Weights of a small transformer language model.
Architecture: LayerNorm before each block, rotary positions, no biases in attention or MLP, untied embeddings, attention and MLP in parallel, capped logits.
MLP neurons of a small language model. Each row is named by its layer, matrix (up: input weights) and neuron, and shows model dimensions 128-255. Each number is 128 + 24 x the weight over its row's rms, rounded and kept within 0 to 255. Numbers have three digits each.
Before each neuron's rows, "fires on" lists the tokens most often at its 100 highest values on Wikipedia text that the model never trained on. A number after a token or word is its count.

fires on: "." 14, "c" 13, "s" 8, " g" 8, "00" 8, " h" 7
L8.up1000:125150115146089127112089147121157111126134163142137173131129086138134138128138111141131123089116117110123137153129099134166112128118127147128135110142117174075142156151077153092109070099130143119133135110145129134101120140164165111128077160100099157107158131173066160123134107095142144115094140150133124114140144141134090132149140139100130101122176101120101121158139118164162108087120

fires on: "al" 24, "c" 16, "if" 15, "ir" 13, "on" 6, "n" 6
L5.up252:100144127108171151118127145151127117120117135162111130129134083151147149142110081132136130111150128126133159098139132169067099117148138177126136104130107132110137160150122114182147122082146132125132106113133152149160160090116125109160163160141083122186102130122137170142126079149124110115128128124132121123160087176164113121178136088127103133122155130105161165081144106139090111136089

fires on: "ed" 37, "ok" 12, "t" 11, "x" 10, "ost" 9, "s" 9
L6.up829:078165104167134124128156148154122134138091130075107123127148147123148117152134165139101133125143161128085094167109129111140108124115105120068171156130133138105117121135102138129142123146094116132124149120131131150124121107118111168174124077128109158080094095123131135126154099124143097125149122146129128141174119178137116108091161093135115115148115144132121089119077135082113129168121

fires on: "ot" 16, "o" 15, "ent" 11, "th" 10, ":" 9, "ec" 7
L6.up880:166117133147099149118147125110071147118190054096107116093129133145139154111160149130141143106128133140082140101120115128128124131164138149119191090088127153135116132150125147123125069168126080103146131155107168104159097135138126141159144135135133088111126099142103132165088093098133099102133128154124161115125115094137175141159167170137142087094134135113153135122177113113116104153143

fires on: "ent" 41, "en" 8, "er" 7, "t" 7, " A" 7, "in" 7
L5.up181:118125088127117127128110126143138166128133131172097152120140152103106154129078149124130155136164094118101117094105123174088114113155134130134134126123118115150100119139122138101113158114116084181144134123114097100131120072132158120130079155134126130106147141118101113154101098154135156108175102125107113133167099107130107074150136118142108158111118133147187135103139110149127121110117

fires on: "t" 30, "le" 21, "y" 9, "p" 7, "ce" 4
L7.up904:120159107129184135128168140141117154136143105103119137170074131119157098117117164164122139101159136089137111108143111128155133115112146132133124114168103092114120127124132122147112148074093123142141134133121095129073157150134135134121119135116121123162121129099134166152136122135126119134102141166106158087104091091105081149106129107118109111159089109098131151113080089143144129104121

fires on: "s" 22, " con" 12, "c" 6, "ro" 5, " ex" 5, " s" 5
L7.up817:140150144135118122152099148152155088146133129108105125150170119132126134111128098161092125129132135110133119121115120111141099132123126129106070133147074103112102158158118110125132173152123160070126113127180130165131093147174174111136142153159095097095131112102090130140141119122069153122137108154087122086132127115114102145151130095103134130103157122141088127146129153131102127060102

fires on: "ir" 42, "y" 26, "ri" 9
L8.up787:115135132115115093175109133161146134136171112116066106141130174098078112141111143127090110131154154084125075167146170126118098156135122074139138162162133100131134132124106109061133123128075170102141114132179086148163150112127094143109141103149132120126123106170093136115116162124089104107147121130126153144107102130142180144130127156147086125165118088148146130108144149127136142113148

fires on: "um" 12, "ect" 10, "n" 8, "y" 7, "ent" 7, "h" 7
L6.up179:159140089139122124146142149145088108121109133128100145119138126099108110126155138091137145110092169157129078158144162163123134147122129125156178177154095127104130162110115115123143119123115130139109146131132111136105158106157085132136113086178091123141099118125119137114109135118104120111163137079132116132101144094164141109161112142146164137178070093100157122122141164127095130152181

fires on: "l" 14, "ain" 13, "c" 12, "ac" 8, "p" 7, "on" 6
L9.up844:104107094122156124122125108113152127126106141171165097103138125138121120173136118122110103115150118152121115081107165160101124120126144161114147083136128144118135088151139136180071098114132147127113152162092127177121096138125113115147145145143126094120149111105120146153140120089116124118149133098164160156181151194146110107138149115152170123170116094125108132138112122147106123152150

fires on: "h" 31, "a" 10, "n" 7, "on" 5, "ou" 5
L8.up34:098095074150111172112139139086134124132120131128114147148125123120155136142115091107122097138107125136163123110121114128137125104096147122125133130129165144116124113145134126157120126144107116146125153122097113125144129118138145096162166129099136134135100103171163123142127086125132105180158110099169147176116147137126084080149114141129164129165151150112151111137136129143095146137125

fires on: "r" 24, "on" 13, "ac" 10, "n" 8, "y" 7, "ab" 7
L6.up535:093134092170181106123166138145130119108132114144123102132127103152116115108124060114118100101153108118170163148143135130098081113127119157135118120130092124182136174164160105100139139138198119108123133149120132146139137158127133133100114116108098115190073138119113136148095106122115085145113129149146131134192173120164094092148113136130132167170112184131114125125136132138109135123128

fires on: " re" 22, "he" 19, "e" 7, "le" 5, " h" 5, "ce" 4
L7.up744:111128082168172148091134123133123113085150138146103105122128130127132097110139148142104180084130146115158143090150071146149118130107092068130150130175117158121162152174119079107167120134142189123184127118106085112085097119122111120162116130071181119172113101132107130145139152136149116136151150123124114136123147104098125156141147130127110140124110080116113117084132079144126148110109

fires on: "ies" 20, "ion" 14, "art" 10, "ay" 8, "n" 6
L9.up632:150127174123154129126116140129154113159125147117110137123161165131139159163123135085129129074119141093105114124165136173127120141091128135108141091159097134136113127109129117094163145108118100171114137109091126171074125167149119174143150075185171166158145136128119139146113145103138159128079189124124100100110169131108114078127136128105139097110130129137092124124156087119106154130100

fires on: "ing" 29, "ed" 14, "h" 8, "t" 7, "ent" 5
L6.up860:097142076091126167109100123144118159129104121142090130129153149114103127119101146162158142133142118121132109130129105134127140124120126115101140149107121144095139143108119137105133138140164109137168114150148120100073104131135156184128124119143051146155114141104112098146129089083137113092159099157138095175197132106112124156088150128137104167118133135147144112146095089117114104179176

fires on: "ou" 20, "-" 11, "on" 9, "om" 6, " " 6, "u" 6
L5.up487:135095087158116140132108154105143157079098146116117121114097137150127111129126076089129138145148141146096180098104146170136092121118125130103131110132109144114135159136116158147115119144130144124157092099084131171118096131093090112163142110110116149157065144129149121138138108136131176094159115110147124135092123116125098122103131137167181145134141121124151144167130102115100112086128

fires on: "a" 22, "n" 21, "r" 17, "en" 13, "ar" 7, "is" 6
L6.up1:087137129119118158139104165121158162128138116130157165126162113124126163106143088118117131125136108134145111163087152159097128072066103157155110093125111111113132093123165131111131124137145118168069142167103124095164138098133135135115122159099103176127135141164148096162127116140122131181138091137113127166109163089147184123133140150079125128128162126104147099111142130148117147154143